{"n_layer": 16, "d_model": 192, "n_head": 6, "n_kv_head": 6, "head_dim": 64, "d_mlp": 384, "vocab_size": 2048, "activation": "swiglu", "norm": "layernorm", "norm_place": "pre", "norm_eps": 1e-06, "positions": "rope", "rope_base": 10000.0, "rope_fraction": 1.0, "qk_norm": false, "attn_scale": 0.125, "bias": "none", "tie_embeddings": false, "parallel_block": false, "init": "normal", "init_std_qkv": 0.0478, "init_std_o": 0.00597, "init_std_up": 0.0478, "init_std_down": 0.00597, "optimizer": "adamw", "lr": 0.00175, "beta1": 0.95, "beta2": 0.98, "weight_decay": 0.23, "lr_head": 0.00737, "grad_clip": 1.0, "warmup_steps": 288, "schedule": "wsd", "decay_fraction": 0.885, "decay_shape": "linear", "final_lr_fraction": 0.05, "batch_tokens": [32768, 65536, 98304], "seq_len": 512, "doc_mask": true, "train_tokens": 256200000, "steps": 4309, "dataset": "wikipedia_en"}
MLP neurons of a small language model. Each row is named by its layer, matrix (gate and up: input weights; down: output weights) and neuron, and shows model dimensions 16-111. Each number is 128 + 32 x the weight over its row's rms, rounded and kept within 0 to 255. A neuron's up and down rows have the sign that makes its largest values positive.
After each neuron's rows, "fires on" lists the tokens most often at its 100 highest values on Wikipedia text that the model never trained on. A number after a token or word is its count.

L10.gate284 [174 212  79  56 120  58 168 145 156 129 105  84 124 109 108 119 129 139 182 131 135 139 116  76 120 172 153 117 195 117  69  98 123 164  97  89 162 172 120  66 125 127  93 138 165 149 164 116  78 160 108 144 109  88 176 137 110 174 153 119 129 123 106 126 148 148 123 148 120 170 154 140  75 128 140 170 130 142  75 137 177 153 134 127 155 134 141  90 137 131 102 122 140 202 135 112]
L10.up284 [ 40 117 141 208 112 151 172 155 148 174 102  78 173 138 133 159  71  99 164 100 126  83 101  62 117 148 158 193 163  94 135 148 120  92 155 100 109 169 136 166 110  70 133 118 135 173 116 151  76 171  60 130 100  78 132 194 115 140  75 138 128 167  91  81  62 146  82 148 131 127 121 131 156  75 141 135 122 130 155 171 106 130  91 164 147  97  77 167 112 158 109 159 182 144 127 147]
L10.down284 [163 106 130 133 135  85 145 113 152 143 141 124 138 141  66 145 178  54 174 109  77 131 118 153 155 163 130 171 187 130 160 117 126 125 182 162 104 132 110 115 154 100 112 125 169 157 158  77  68 118  95 144 118  80  73 123 135 133  63 114 129 161 173 137 126 152 192 134  86 195 146 106  81 141 131 201 108  98  68 196 135 155  80 161 127 159 121 130 156 166  92  97 108 150 103 148]
fires on: "A" 72, " No" 5, " E" 4

L7.gate211 [138 113  92 138 149 138  97 140 142 110  66 127 149 137 141 146 177 103 127 164 198 144 136 100 189 147  73 165 181 177 118 101 161  85 111 108  97 173 135 122 153 107 124  63  90 169 159 151 155 144 137 173 171 184  84 141 160  83 130 120 185 138 102 136 147  55  28 177 109 135  93 103 102 186 143  75 131 139 129 125  95  86 184 129 150 167  82 153  96 107 135  98 128  58  88  83]
L7.up211 [140 114 127 145 157 117 170 164 112 173  88 153 136 168 137 154 112 125 137 142 199 189  85 151 112 172 142 123 109 126 111 168 110 185 101  72 102 100  99  41  99 138  93 162 147  84 122 120 104  69 136 167  92 134 114 124 107 126 159 166 153 119 140 128 150 144 114 113 131 114 124 125 167  88 134  97  92 144 115 105 129 103 132 142 150 139  45  87 165 105 112 221 106 168 143 129]
L7.down211 [112 115 126 136 126 136  96 131 161 101 160 133 116 127  83 139 156 138 122 135 187 161 115  88 106  90 189 150 113 155 109 122 190 135 127 103 116 121 157 108  78  66 161 102 174 163 112 127 116 111 176 136 140 111 155 186 138 117  57 140  87  87 116 110  97 179 161  72 197 138  88 159  92 125 150  85 138 110 121 157 170 190 120 126 118 166  72 149 107  97 109 118  99 104 114 116]
fires on: "d" 26, "or" 19, "now" 16, "ver" 13, "ea" 9

L13.gate66 [141  54 107 134 169  85 140 150 185 118 114  92  74 136 111 140 153 116 124 154 142 175 116 112 114 121  64  99 109 157 163 108  91 130 110 124 153 148  94 149 125  98 132 100  95 105 132 139  78 198 148  66 135 131 154 171 180 156  50 105 177 114 110 185 127 151  79 158 161 155  97 160 136 122 129 133 131 123 129 102 214 136 173 132  62 105  75 107 145 144 176  96 105 162  99 103]
L13.up66 [ 77  92 188 139 130 107 123 101 112 185 122 121 127  92 102  72  81 101 171  92  91 118  76 115 183 134 136 103 111 129 135 160 157 132 117 116 171 147 132 158 104 133 136 140 196 102  71  99 202 187 129 166 114 123 136 116 130 165 109 146 165 144 135 150 124 145 164  74 129  86 103 104 130 153 148  35 144 146 131 122 151 126  74  84  94 134 158 146 144 160 199  99 118 121  95  82]
L13.down66 [196 110 130 110 168  83  94 136 148 102  93 133  69 113   2 177 101 124 111  86 195 162 131  86 103 129 147 104 134 134 204 141 121 150 141 137 116  98 135 146 102 122 148  85  75 143 137 131  75 112 186 132 133 136 115 111 134 106  84  81 144 135 149 145  90 196 101 141 117 105  95 118 133 180 155 139 129 132 114 149 134  91 169  99  80  88 103 123 192 146 121 110 163 156 132 133]
fires on: "," 74, " and" 19

L7.gate180 [204 159 132 123 155 149 116 119 149  70  68 151 171 140 151  99 132  56 145 137 158 138 140  89 164 108 162 190  80 111 181 107 134 137 108 113 167 138 120 139 129 119 119 104 151 134 133 171 119 101 132 182  80 132 172 114 162 153 104 118  88 135  75  87 156 156 174 128 110 190  90 154  85  97  97  74 148 106 125  94 117 131 128 170  62 146 108 138 134 168 191 111 158  93 158 192]
L7.up180 [106 129 167 165 178 156 111 143 116 102 109 160  87 135 112 112 138 135 137 119 161 148 132 159 124 139  95 206 145 107  99 117 110 114 119  75 148  78 123 171 152 110 116  35 128 121 144  89  96 107 189 110 119 175 123 135 133 131 185 111 148 106  92 168 131 137 122 130 126 147  66 190 115  80 171  89  83  59 167 122  93 116 138 147 121 160 117 103 149 131 132 114 173 127  75  94]
L7.down180 [176 152 153 117 111 110 148 149 142 137 117 171 130 136 158 130 135 103 112 162  30 140  93 151 109 144 154 130 153 129 107  76 115 158 166 134 126 113  75 138  91 189 137 166 132 144 154 142 110 169 111 128  74 186 125  84  87 135 191  96 128 114 128  21 108 148 122 170 119 143 151 202 144 140  94 108  84 123 148 108 111 138 148  80 155 163 152 119 156 168 167 119 151 181  97  89]
fires on: "e" 30, " fa" 26, "é" 14, "our" 11, "y" 5, "il" 5

L7.gate354 [106 152 107 121 155 104 103 143 135 158 144 139 121 173 122 202 153 130 112 198 200 152 131 194 133 135 122 183 164 162 113  64 126 111  57 142 122 106 129 129 135  84  84  66  82 142 159 130 112 124 162 173 192 144 106 136 129 141 117 142 146 161 123 109  66 126  85 147 134 143  97 122 146 148 146  85 160 166 124  80 163 137 142 132  90 201 137 153  80 138  95  96  95 154 109 115]
L7.up354 [146 128  99  57 139 130 142  72 123 186 115 122  85 182 104 157 161 157  93 201 159 117  93 161 134 181 146 159 182 178  90 102  90 159  81 125 181 106 168 143 168  83 133 142 128 141 154 108 154  82 141 186 188  80 131  75 181 119  98 130 151 166 151 136 103 188 116 130 113 119 133 114 112 138 132 117 100 103 129 165  87 114 200 130 114 159 119 147 104 200  98  88 104  82 125 133]
L7.down354 [ 86 118 168 162 189  86  92 159 162 122 152 132 134 171  86 155 151 185 134 194 117 185 171 113 135  42 168 149 143 104 159 145 107 163 113 120 171  67 134 139 110 102 125 153 103 131 132 106 133  33 162 147 122 128 100 115 176 133 115 151 133 148 102 193 140 104 154 122  65  87 117 122  70 167  79 140 119 137 132 108 124 152 178  99  91 121 157 123 140  94 204  77 153 102 171 177]
fires on: "\n" 65, "or" 22, "light" 4

L10.gate43 [168 117  71 106 133 112 116 151 160 151 108 144  48 108  88 146 131 103  81 199 159 126 133 125 147  93 115 146 131 114 167 124 159 148  95 173 177 185 140 143 135 101 101 126  95 130 116 106  56 179 148 139 138 138 139 121 173  78 104 123 136 148 139  93 143  94 114 106  87 151 142 149 191  98  55 115 170 130 130 179 193  91 131 141 143 118 146 143 137 134  86  87 100 153  81 151]
L10.up43 [ 47 128 122 141 121 109  95 113  70  99 146 158 156 138 100 127 135 133 100 166 146 150 131 130 163 156  67 147 148  47 131 144 138 194 134 102  91 181 103 100 135 192 167 129 104 120 123 129 111 155 127 137 127  86 191 146 144 124  81 172  74 166 165  87 117 176  72 148 163 112  69  98 163 144 101 101 126 128 135 114 122 159 132 175 147 116 153  51 158 185 133 196 120 172 126 174]
L10.down43 [126 119  88 145  70 139 100  92 126 149 148 129  79 111 116 124 129  99 143  74 158 107 169  63  62 124 165 176 141 106  68 111 123 136 115 166 123 111 130 121 116 114 148 127 174 125 149 180  76  96 129  70 128 143  76  99 127 159 119 125 114 148 196 138 133 126  62 132  53 153 140 127 162 122  81 125  73 171 104 177 144 156 131 156 140 104 128 120 174 101 165 150 100 152 163 113]
fires on: "h" 24, "v" 17, "r" 16, "b" 8, "l" 7, "av" 7

L9.gate304 [174  76 104 128  67 110 138 119 109 150 103 120 135  98 135 110 106 114 112 147 151  81  90 165 162 138 172 143 137 154  74 151 143 129 109 135 125  68 147 175  83 102 145 125 152 150 115 145 132 120 157 150 163 171 143  92 129 112 137 137 141 148 149  59 117 127  81 114 167 143 108 101 122 175  98  91 186 126 151 134 171 105 119 149 117 131  89 126 177 149 149 105 152 134 148 125]
L9.up304 [173 106  90 140 102 182 134 175 160 138 117 176 111 140 119 153 146  75 133  95 118 133 128 171 212 113  68 127 118 116 132  75 128 125 162  98 102  94  96 123 118 142 130 118 134 112  99 155 158 116 157 199 119 151 124 128 102 154 154 120 118 140  55 123  77 131 137 109 118 136 128 142  85 153 118 186 140 149 151 100 187 152 127 170 144 162 106  79 151  91 136 160 154  97 129 167]
L9.down304 [153  97  34 119  78 139  68 123 116 115  92 115 170 152  98 146 164 150 112 112 105 165 136 141 157 186 103  87 108 108 180  74  46 175 163 108 109 160 101  76 161 101 151  95 127 123 119 155 150 113 130 129  62 148  96 200  97 129 182  92 111 125 108 148  93 119 173 144 178 118 122 162 132 126 114 216  64 152  94 151 166 170 120 143 151 177 113 133 191  92 149 147  97 129 133 105]
fires on: "D" 30, "V" 18, "B" 11, "N" 9, "b" 8, "un" 4

L6.gate295 [147 160 152 129 120 170 110  95 147 143 147  82 144 131 103 189 169 107 117 167 153 206 136 149  78 131 117 135 104 185 133 101 112 125 151 153 136 102 137 141 123 120  70 123 204  91 124 123  96 113 139  80 126 189 151 133 144 157 113 141  95 112 100 104 140 100  62 163 151 137 163 170 134  75 127  49 130 124  74  69 127 126 147 185 127 166 103 163 146 149 208 100 102 138 119 140]
L6.up295 [173 154 222 170  66 134 132 147  91 133 149 142 125  90 166 147 173 153 141 147 146 163 160 130 118 103 127 157 163 165  72 116 128 104  89 165 174 140  88 133 126 131  74  79 139 113  66 117 114  48 117 121 108 164 110 139 114  78 161 114 122 128  71 125  93  80 140 119 150 115  99 132 127 128 168 115 114  63 140  78 112 166 106 117  81 175  90 190 192 115 142 178 102  85 128 144]
L6.down295 [ 97 129 122  90 147 161 152 119 145 115 119 144 173 161 129  94 125 150 151 177 124 113 110 211 218 154 160 117 151 186 169 100 150  97 173 146  81  95 125 160  86  83 107 196 147  64  71 111 122  93  77 137 113 158 129 148 132 135 148 127 157 119 181  97 181 108 113 157 115 107 132 135  89  91 150 147 195 114  65 104 135 114 103 145 111 126 135 151  72 115  83  86  65 147 181 137]
fires on: "e" 63, "t" 15, "and" 6

L6.gate37 [123  70 106  42 123 114 145  88 112 160  76 105 136 150  93 152 145 162 136 240 137 222 229 116 138 113 100 122 181 118 103  83 133  96  93 142 112 134 133 102  81 117 136 157  90 154 149 123 141 113 172 173 117 102 120 167 166 136 142  73 130  88 148 151 161 109  83 100 124 168 146 142 118 205  77 102 142 134 124 143 131 158 133  66  91 182  45 115 105 174 131  92 117  81 117 115]
L6.up37 [129  89 128 103 100 127 118  89 115 185 156 133 169 157 111 103 164 114 169 188 121 180 220 134 118 129 144 167 156 125 129  77  98  73  81 107 112 121 153 134 133 154  82 143 134 191 132 131 144 105 153 155  92  52 160 130 125 147 179 101  86 122  91 141 163 109  95  76 123 164 175 183  29 156  70 133 147 179 134 127 119 147 103 123 153 155 122 135 133  86 137 114 137  67 109 122]
L6.down37 [104  94 137  92 112 127 151 110 106 152  98 136 130 124  57 155 161 136 185 255 121 155 181 150 155  88 130 141 106 123 141 114 105 116 109  92 121 123 161 124  92  90 123 109 111 195 111 161 146 120 154 175 124 100 120 159 165 163 188 111 156 117 141 129 159  79  78  65  96 160 128 161  44 185 141 148 145 157 150 121 145 126 141  71 117 172 116 143 110 130 139 110 123  79 107  95]
fires on: " trans" 30, " C" 24, " c" 18, " Trans" 10, "\n" 10, " commun" 5

L13.gate4 [125 132 185 144  50  84  81 109 179 102 137  92 147 154 123 163 180 199 123 187 138 148 125 109 143  98  70 127 157 194 162 136 145 165  47 115 187 112 124 132 165 142 152  75 113 115 122 104 126 161 180 129 130 143 162 117 201 148 143 135 162 160 154 126 138 161  40 154 146 156 109 140 141 142 136 188 172 130 106 126 128 131 127  87 150 111 123 126 170 137 118 176  81 125  92 138]
L13.up4 [ 60 116 206 135 100 135 102 156 191 110  81 181 139 156 138 149 136 178 117 162  93 138 124 191 105 150 182  90 105 169 150 124 132 160  96 111  96 109 124 150 159  94 143 104 155 129 160 145 115 169 123 104 118 137 134 122 157  79  84 145 132 110  82  82  96 216  78 168 122 112 149 142  67 149 166 106 184 126 132  88  95  81 170  78  84  64 121  94 101 127 118 162 136 154 114 178]
L13.down4 [105  97 174  48  89  57  95 150 117  71 108 162 110 132  66 150 165  84  83 107 190 135 166 147 129 154  87 115 117 234 146 132 160 141 132  93 124 181 114  89 172 106 137 128 123 181 108 139 121 167 180  67 117 130 143 141 217 133  88 133 184  85 144 159 123 134 103 172 155  99 138 159  77 136 155 173 153 148 134 156 126 101  93 107 153  72 164 156 194 111 130 143 153 142 109 135]
fires on: ")," 20, " and" 19, "," 15, " former" 5, "board" 4, "act" 4

L10.gate186 [151  77 170 156 179 144 124 147 161 148 133 105 117  95 150 115 165 156 173 146 131 129 161 128  71  68 106 118  95 160 126 104 120 158 129 135 150 110 159 173 177 110  98 126 117 108  98  56 126  98 121  63 147 158 112 151 128  53  88 127 159 125 125  65 143 138 132 118 119 130 167 136 124 201 142  68 142 112 111 119 103 104 157  38 128  94 119 124 137 154  85 155 125 108 169 124]
L10.up186 [201  80 173 114 174 170 119 117 154 139 125 161  90  93 158 122 165 128 143 128 100 126 140 147 153 112 109 154 118 153 131  78 152 139  99 111 104 111 116 100 161 179 100 171 117 132 130 117 157  89 113 147 136 128 106 137 121 128 158 146 154 123  88  78 148 111 100 138 170 142 128 166 133 115 166 107  66 128  40 162 106 168 133  82 137 155 137 159 140  92 163 150 159  89  87  86]
L10.down186 [106 122 114  83 156 143 110 149 139 130 148 128 137 159 122 140 132 149 133 148 105 138 118  70 143 168 179 110 119 103 172 154 127  72 203 114 145 128 133 108  46 149 142 171 148 112 153 131 161 117 127 146 106 141 120 142 103 157 193 164 130  79 119 129 133  72 124 104 139  85 145  85  91 109 131 130 126 134 169 178  74 192 113 179 135 188 133 122 119 122 146 132 127  67 116 122]
fires on: "ist" 24, ")" 18, "or" 11, "ated" 10, "e" 10, "ed" 9

L13.gate206 [155 184  93  84  95 142 103 111 146  99  89 160 104 127 150 131 158  87 154 168 159 141  95 105 131 130 156 132 100 142 167 119 178 125 164 135 204 125  86 148 172 133 116 103 137 146  93 136 114 122 146 114 145 126 150 142 123 140  92 132 139  99 138 132 135 174 133 113 134 167 216 174 102 128 186 146 108 112 108  93 143 109 104  82  74 145  31  80 102 119 176  72 152 126  78 233]
L13.up206 [153 113 159 102 106 129 146 140 119  96 105 111  93 176 115  79 161 125 180 172 115  87 107 111 187 102 136  92 101 162 116 161 145 192 137 156 136 124  66 126 176  93  69 120 145 189 132 147 153 160 145 162  97 153 179 118 128 103 141 131 119 119  96 124 134 107 106 136 172  62  91 166 137 102 153  75  73 129 133 123 151 119 110 148  95 163 122 101  89 153 134 101 162 125 144 160]
L13.down206 [ 63 160 169 109  96 130 113 148 138 119 115 125 140 169  88 211 137 119 123 114 165  87  88  72 102  60 147 102 157 136 171 131 153 136 168 103 139  87  99 151 156 134 119 123  90 155 155 130 139 123 108 156 120 109 132 135  96 115 118 140 142  88 142 136 152 155 138 106 147 134 137 128 153 101 136 114 123 100 110 130 130 123 152 172 105  99  90  81 145  84 153 209 166 156 137 151]
fires on: " has" 25, "," 18, " and" 11, " have" 10, " of" 7

L6.gate12 [ 52 138 124 137 123  78 123 143 139 182 153  79  72 183 114 166 123 101 110 195 156 167 184 111 164 179 109  87 118  89 131 147 144  87  66 137 166 128  47 127  95 118 120 129  99 147  80 160 142 142 167  87  92 138 154  55 169 124 104 163 159  88 119 129  88 159  80 135 107 156 111 150 111 176 151 119 150 171  77 115 109 111 146 178 108 126 123 170 159 156 140 178 143 124 138 114]
L6.up12 [121 131 133 146 157 192 112  57 113 107 128 103 139 151 162 131 106 130 168 142  77 140 133  77 144  83 146 149  64 128 136 114 141 123 123 167 119 129  88 110  89 108 109  88 121 109  76 138 174 144 116 211 155 108  87 106 190 136  88 133 151 124 136 146 182 140 168 110 163 107 135 143 139 153  94 134 138 155 158 102  74 121  78 173 106 118 160 187 193  92  88 168 164 139 111  91]
L6.down12 [ 98 192 118 148 153 137  46 144 126 131 184  93  86 101  66 212 114 119 115 137 129 151 191 167 111 122 114 111 135 138 130  77 132 152  86 132 164 125  70 165 107 180 208  80 133 157  84 174 116 134 119 115 150 129 111  51 157 144 152 110 190 126 102 187 184 151 138 123 131 131 103 158 114 163 138  88 139 116 150 132 115 159 116 100  98  77 140 172 108 142  86 103 105 166 191 173]
fires on: "," 35, " left" 16, " plan" 12, " local" 11, "lu" 6, ")," 6

L4.gate221 [180 156 167 145 153 126 132 121 131 141 113  95 121 131 126 130 113 121 102  89  95 144 113  92 114 121 152 143 172 181 120 134 190 151 130 167 154 124 124 152 167 121  45 183 131 142 110  97 103 151 121 104 119  82  87 117 111 126 144 199 152 130 118 111 153 127 140 140 151 122 131 142  75 196 155 157 157 153 158 115  81  50 166  76 110 113  71  45 108 162 140 118 122  99 132 109]
L4.up221 [150 143 169 186 101 130 189  98 134 143  95 130 126 132 113 136 124  94 148 108 111 122  72 125  61  60 189 131 135 151 158 133 124 118 131 155 149 132  84 120  87 159  98 195 135 158  76  84 154  93 123 134 129 100 130 144 171  83 104 151 142 137  92 127 132  75  72 220 126 170 171 139 110 161 146 151 164 122 141 144 105  97 193 108  56 157 129 145 178 148 110 118 115 125 162 154]
L4.down221 [134 172 136 180 170 141 154 134 140 137 172 129  89 107 154 101 101  80  98 105 113 198 135 163  88 101 156 110 203  91 119 159  58 107 184 137 112 145 111 171 125 176  93 231 105 126 146 152 107 101 167  61  63 102 118 106 151  96 136 134 159  77  76 134 108 108 126 142 135 191 166 159  86 178 126 184 147  92 102 156 130 107 161 132  86 131 105 103 180 126 165 107 123 159 136 125]
fires on: " do" 34, " tri" 30, " met" 26, " enter" 8

L9.gate381 [102 166 122 139 193  81 117 144  99 123 168 144 122 158 140 143 128  75  98 188 115 168  93 107  97 106 144 163 103 156 142  95 120 127  88 108 123 129  98 139 134 104 147  87 121 121 168 129 164 128  78  82 157  69  85 116 135 152  65 137 129 163 153 167 100 133 101 131  59 135 127 172 128 106 146 143 136 187  92 154 122  78 145  98 134 125 103 150 137 162 134  86 126  78 146 170]
L9.up381 [127 134 138 179 122 159 138  90 160 119  83 134 187  77 131 107 135 129 159 120  69 129 137 100 154 114 126 161 160 179 124 130  85 104 108  85 148 121 134 224 121 103 100 176 135 139 144 118 168 136 126 143  86 121 130 132 126 143 145 105 183 138 135 112 147 140 135 129  76 139 101 133 123 168 147 151 122  47 102 205 142 178 104 100  48 105 106 137 106  83  92 164 135 181 185  94]
L9.down381 [179 133 122 148 117 152 105 123  79 158  90 130 113 119  73 171 168 178 150  78 101 132 148 100  85 126 143 130 173 119 138 157 129 131 131 132 148 155 139 137 114 127 165 177 129 110 173 108 122 131 148 116  91  90 203 146 116 148 144 111 121 131  95  97 149  83  97 102 138  94  60 173 132 124 143 168 102 136 125 167 128 150 128 130 119 106 122  43 186  86 139  85 137  97 117 172]
fires on: "e" 23, "a" 17, "ul" 10, "ro" 9, "or" 7, "re" 7

L10.gate289 [111  95  78 159 100 106 113 145 134 149  82 132 118 118 141 145 148 170 156 164 144 125 175 107 129 190  99 154 173  96 109 165 188 147  73 129 156 159 171  94 141 103 106 163 145 110 118 190 115 137 108  99 149 128 125 123  87 127 136 138 162 154 169 144 171 102  94 171 132 116 150 124  87 169 124  76  91 114 129 102 114  97 119 103 116 112  71 133 143 235 103 146 171 173 193 130]
L10.up289 [141 127 122 193 148 180  86 167 145 137 154 141 132  83 145 183  77  92 122 104 117 137  97 105 180 145 147 120 125 109 160 142 180 114 125 151 137 150 166 174 140 143 135 157 123  78 113 127 137 147  99 129 127 117 128 115  77 127 103 190 137 100 103  98 112  92  96 142  66 164 196 120 190 137 145 174  93 123  94 158 103 190 140 152 153 135  66 126 153 150 145  59 114 163 104  99]
L10.down289 [104  95 198 168 116  86 119  83 164 169 136 140 115 132 136 167 208 116 143 159 183 148 191  93 158 140 154 178 130 151  87 136  82  97  84 169 139  89 114 113 136 150 107 101 126 112  93 125  71 146 108 119 119 135 110  87 134 160 150 109 125 134 104 108  91 139 129  99 131  93 120 127 151 128  43 150  93  96 137 199  99 133 120 145 124  67 137 126 225 106 141 139 142 117 122  95]
fires on: "h" 43, "r" 15, "ul" 10, "ad" 9, "or" 7

L13.gate283 [142 137 104 114 155  91 110 130 129 115  96 102 120 136 123 152 153 159  82 144 137 110 121 145 116 117 179 129 109 170  98 122 175 142 144 166  98  96  72 143 100 118 185 125 115 136  92 123 124 115 201 127 145 178 117 165  88 105 134  81 154 108 135  72  83 150 140 114 133  89 104 123 114 196  96 120 114 155 143  56 193 131 172 120  81 144 198  46 138 126 138 116 128 138  97 119]
L13.up283 [101  89 146 121 154 134 126 144 117 152  97 126 129 189 116 135 129 147  34 102  91 108 100  70 126 143 129 108  52 147 151 108 117 142 134 124 110 138 112  86  59 143 119 102 103 102  58 133 181  73 115 131 123 158 134 118  90  94 110 133 153 106 169 153  74 178 110 139 156 113 155 170 149 186 172 147 119 149 168 132 159 105 138 153 163 106 135  56 112 176 212 165 148  89 123  88]
L13.down283 [143 136  75 149 140 162 138  70 150  88  90 148 117 142  65 166 167 101 189 123  24 126 120 113 125 155 115 120 109 123 115 142 149 144 150  97 177 105 143 133 101 129 108 159 127 112 133 174  75 151 131 113 156  61  92 205 116 108 131 102  48 129 100 135 153  73 127 189 110 169  78 152 129 103 146 174 136 107  35 123  97 212 138 137 136 145  82 140 171 143 133 118 131 181 109  92]
fires on: "un" 15, "b" 14, "i" 10, " Mi" 6, " Si" 5

L12.gate54 [150 130 133 154  83  95 138 116  30 116  78 134 144  85 121 151 113 155  89 154 152 103 118 136 123 121 144 134 133  90  47  89 157 118  62 148  87 116 131 144  37  95 166 139 137 102 102 112  92 157  87  88 110 137 114 145 177  89 102 111 132 131 174 150 107 131 134 149 119 124 153  90 146 156 155 104 126 158 163 124 120 123 153  99  90 141 135 140 159 242 104 109 124 155 153 111]
L12.up54 [ 99 145 179  94 103 116 136 119 151  10 133  95  71 157 110 126 108 180  78 122  81 122 100 131  79 149 108 177  62  56 152 103 132 145 141 119 143 111 136 102 128 124 167 125  79 159  91  73 144 116 112 151 100 149 143 142 169 115 137  81 100  89 160 176 108 113 157  99  91  76 153 131 178 180 142 119 120 169 131  94 129 135 144 115 156 172 161 116 120 177 125  80 136 119 177 131]
L12.down54 [131 127 126 123 158 159  75  89 131 141  54 143 139 154 142 125 154  95 132 113  79 119  44  77 196 187  76 145  91 198 129 160 197 138 163 133  66 102 125 149  92 134 102 129 127  90  58 122 125  97 112 101  92 129 164 102  80 163 147 107 133 145 137  82 144  83 159 114 156 109 131  74  92 115 110 147 155 128 110 110 147 175 182 110 109  93 121  59 147 132 155 137  83 106 146 102]
fires on: "and" 13, "f" 11, "hi" 10, "b" 9, "i" 8

L10.gate341 [ 89  81 135 197  98  94  67 107 108 119 125 138 135 101 114 103  62  62 130 148 105  99 140  98 139 164 153 178 136 122 125 146 158 134  78  79 129 137 137 120 140  71 100 170  99 115 167 113 111 125 119 133 141 169  95 120 130 109 107 170  90 119 155 150 133 146 108 152  96 177 104  91  72  96 106 104 165 124 147 139 100 124  99 145 175  64  98 160 124 183  94 157 151 107 188 161]
L10.up341 [128 114  91 130 122 151  74  92 115 125 148 155 137 142 125 120  60 132 146 124 166 115 159 172 173 171  64 122 133 131 137 140  93 207 101 110 108 129 166 131  73 140 125 148 142  81 112 105 115 185 106 138 122 154 153 114 132  79 126 164  92 156 133  91 121 113  68  98  90 113 108 101 124 147  93  99 197 141  75  56 123 145 119 127 190  95  91 116  60 156 117 118 132 125 150 147]
L10.down341 [131  70  87 107 112 117 122  78 116 170 120 128 118 153  61 124 145  99 132  97 121  93 108  82 120 131 181 129 107 148 126 140 106 110  45 149 100 168 118 127 140 111 129  93 118 109 143 134  64 126 133 142 133 124 189 151 111 127 134 133 130 103 155 128  89 158 117 107 164 122 120 206 173 133 114 165 163 218 167 148 123 133 171 213 113 143 139 102 162 182 106 168 123 166 176 174]
fires on: "l" 28, "h" 9, "am" 8, "ad" 7, "ja" 6, "ex" 6

L10.gate214 [ 96 141 145  69 151  54 115 179 134 133 106  33 112 127 143 134 107 146 153 207  99 100  84 102 135 143 186 147 202 157 107 120 119 169 118 106 107 139 127 171 110 132 176 146 188 102 151 132  96 139  43 109 131 123  88 122 201 175  47 129 208 126 153 107 113  88 105 181  87 134 103 155 109 137 137 108  87 141  98 119 128 106 153 101 127 106 125 135 131 153 120  82  92 113 174 102]
L10.up214 [125 120 102 104 195 101 164  81 154 163  80  89 147 100  96 153 146 158 105 108 135  87 134 111 109 150 173 159 190 211 146 148 100 112 168  63 105 124 157 121 159 117 173  85 142 155  78 166 122 176 102 109 105  66  64 140 125 147 189  84 216 109 142  85 129  76 100 146 112 120 141 149 109 118 107 149  64 109 132 142 164 173 158 180 109 145 154 142  84 114 133  88  98  91 132  93]
L10.down214 [156 130  89 111 166  99  95 103 112 107 115 128 170  99  48 123 126 138 136  99 107 105 118 137 108 124 143 161 139 136 205 118  70 101 138 151  45  98 119  85 150 103 194 123 172 133 111 157  54 127 112  82 114 127 143 145 130  93  65  40 197 117 166 171 150 135 163 169 109 143 140 136  73 144 109 130 132 137 136 182 180 123 148 149 170 102  72 140 108 118  98 107 135 131  94 127]
fires on: "A" 67, "y" 14, "a" 8

L2.gate218 [153 136 112 136 125 129 104 141 155 104 129  46 139 149 121 127 119 113 119 120 165 211 136  98  99 123 154 155 183 136  94 146  76 112  54 167 115 118  59 127 160 143  92  84 108 153 157  82 149 100 105 153 141 101 125 116 151 135  92 186 115 141 112 101 160  94 202 113  52 169 130 145 106 180 140 172 209 145 108 126  97 110 135  71 133 121 101 124 122 134 109 161  98 136 140  70]
L2.up218 [150 103 120 173 119 159 105 197  76 166 148 131 104 155 136 175 120 138 149 129  87 103  31 154  72  81 142 148 137 123 168 135 128 192 155 146 123  99 114 133 112 133 137 167 127 143 109  81 112 103 140 137 144  64 114 155 142 118 113 114 181 141 167 124 138  93 105 105 147 157 124  96 148 111 117 103 115 100 111 185 143 150 143 205  69 151  81 104 128 201 169 145 101  89 181 148]
L2.down218 [154 150 102 156 117 131 127 186  51 173  66 138  76 174 156  95 122 108 162 127 114 143  32 144 104 114 147 157 157 113 111 152 121 179 183 174 112 121 113 159 102 108 114 192  94 127 123 103 135 109 116 104 168  62  78 133 107 157 146 125 175 131 148 123 150 117  91 112 156 145 127 124 112 112  72 128 121  35  92 206 134 119 133 211  75 149 121 108 179 136 132 143  80  86 173 141]
fires on: " do" 58, " return" 14, " enter" 12, " pass" 11, " continu" 5

L9.gate17 [147 151 137 107 184 136 100 165 138  44 128 147 155 132 117 183 135 110 187 159 123 143 117 165 103 156 100 106 119  87 118 161 130 177  80 170 129 125 123 110 105  97  59 137  74 117 117 139 101 110  77 150 163 116 105 152 179 121  74 107 229 116  95 149 185 120 152 183 144 122 168 148  69 112 124 118 165 136 136 144 173 159  93 140 116 167 139 177 152 155 111 154 113 104 158 186]
L9.up17 [130 125 168  78 186 136 130 139 162 146 139 134 156 128  92 153 136  86 105 165 136 177 110 162  65 122  88 143 106 186 110  56 141 113 146 121 147  98 154 144 139 139 116  77 105 115 102 108 106 147  90 127 152  93 110 130 135  86 117 179 151 173 121 140 137 117 106 153 114 124  94 132 126  67 112 139  93  71  69 105  93  83 136 103 117 175 138 169 142 162 117  68  74 104 157 109]
L9.down17 [ 86 106  89 129 218 151 151  99 165 163 108 150 173 124 113 158 119 100  88  88 143 154 214 129 137 109 150 166 138 175 145 140 149 122 130 149 118 127 116  89 118  65 166 174 101 167  57 117 101  63 139 112  93 159 156 107  77 135 124 144 148 178  58 142 166 147 136 155 124 118 117 131 149 135 152  93 159 124 106 162 134  91 148 119  72  92 136 109 144  91 187 106  85  83 136 108]
fires on: "x" 29, "---|---|---|---|" 12, "al" 10, "se" 8, "×" 5, "light" 5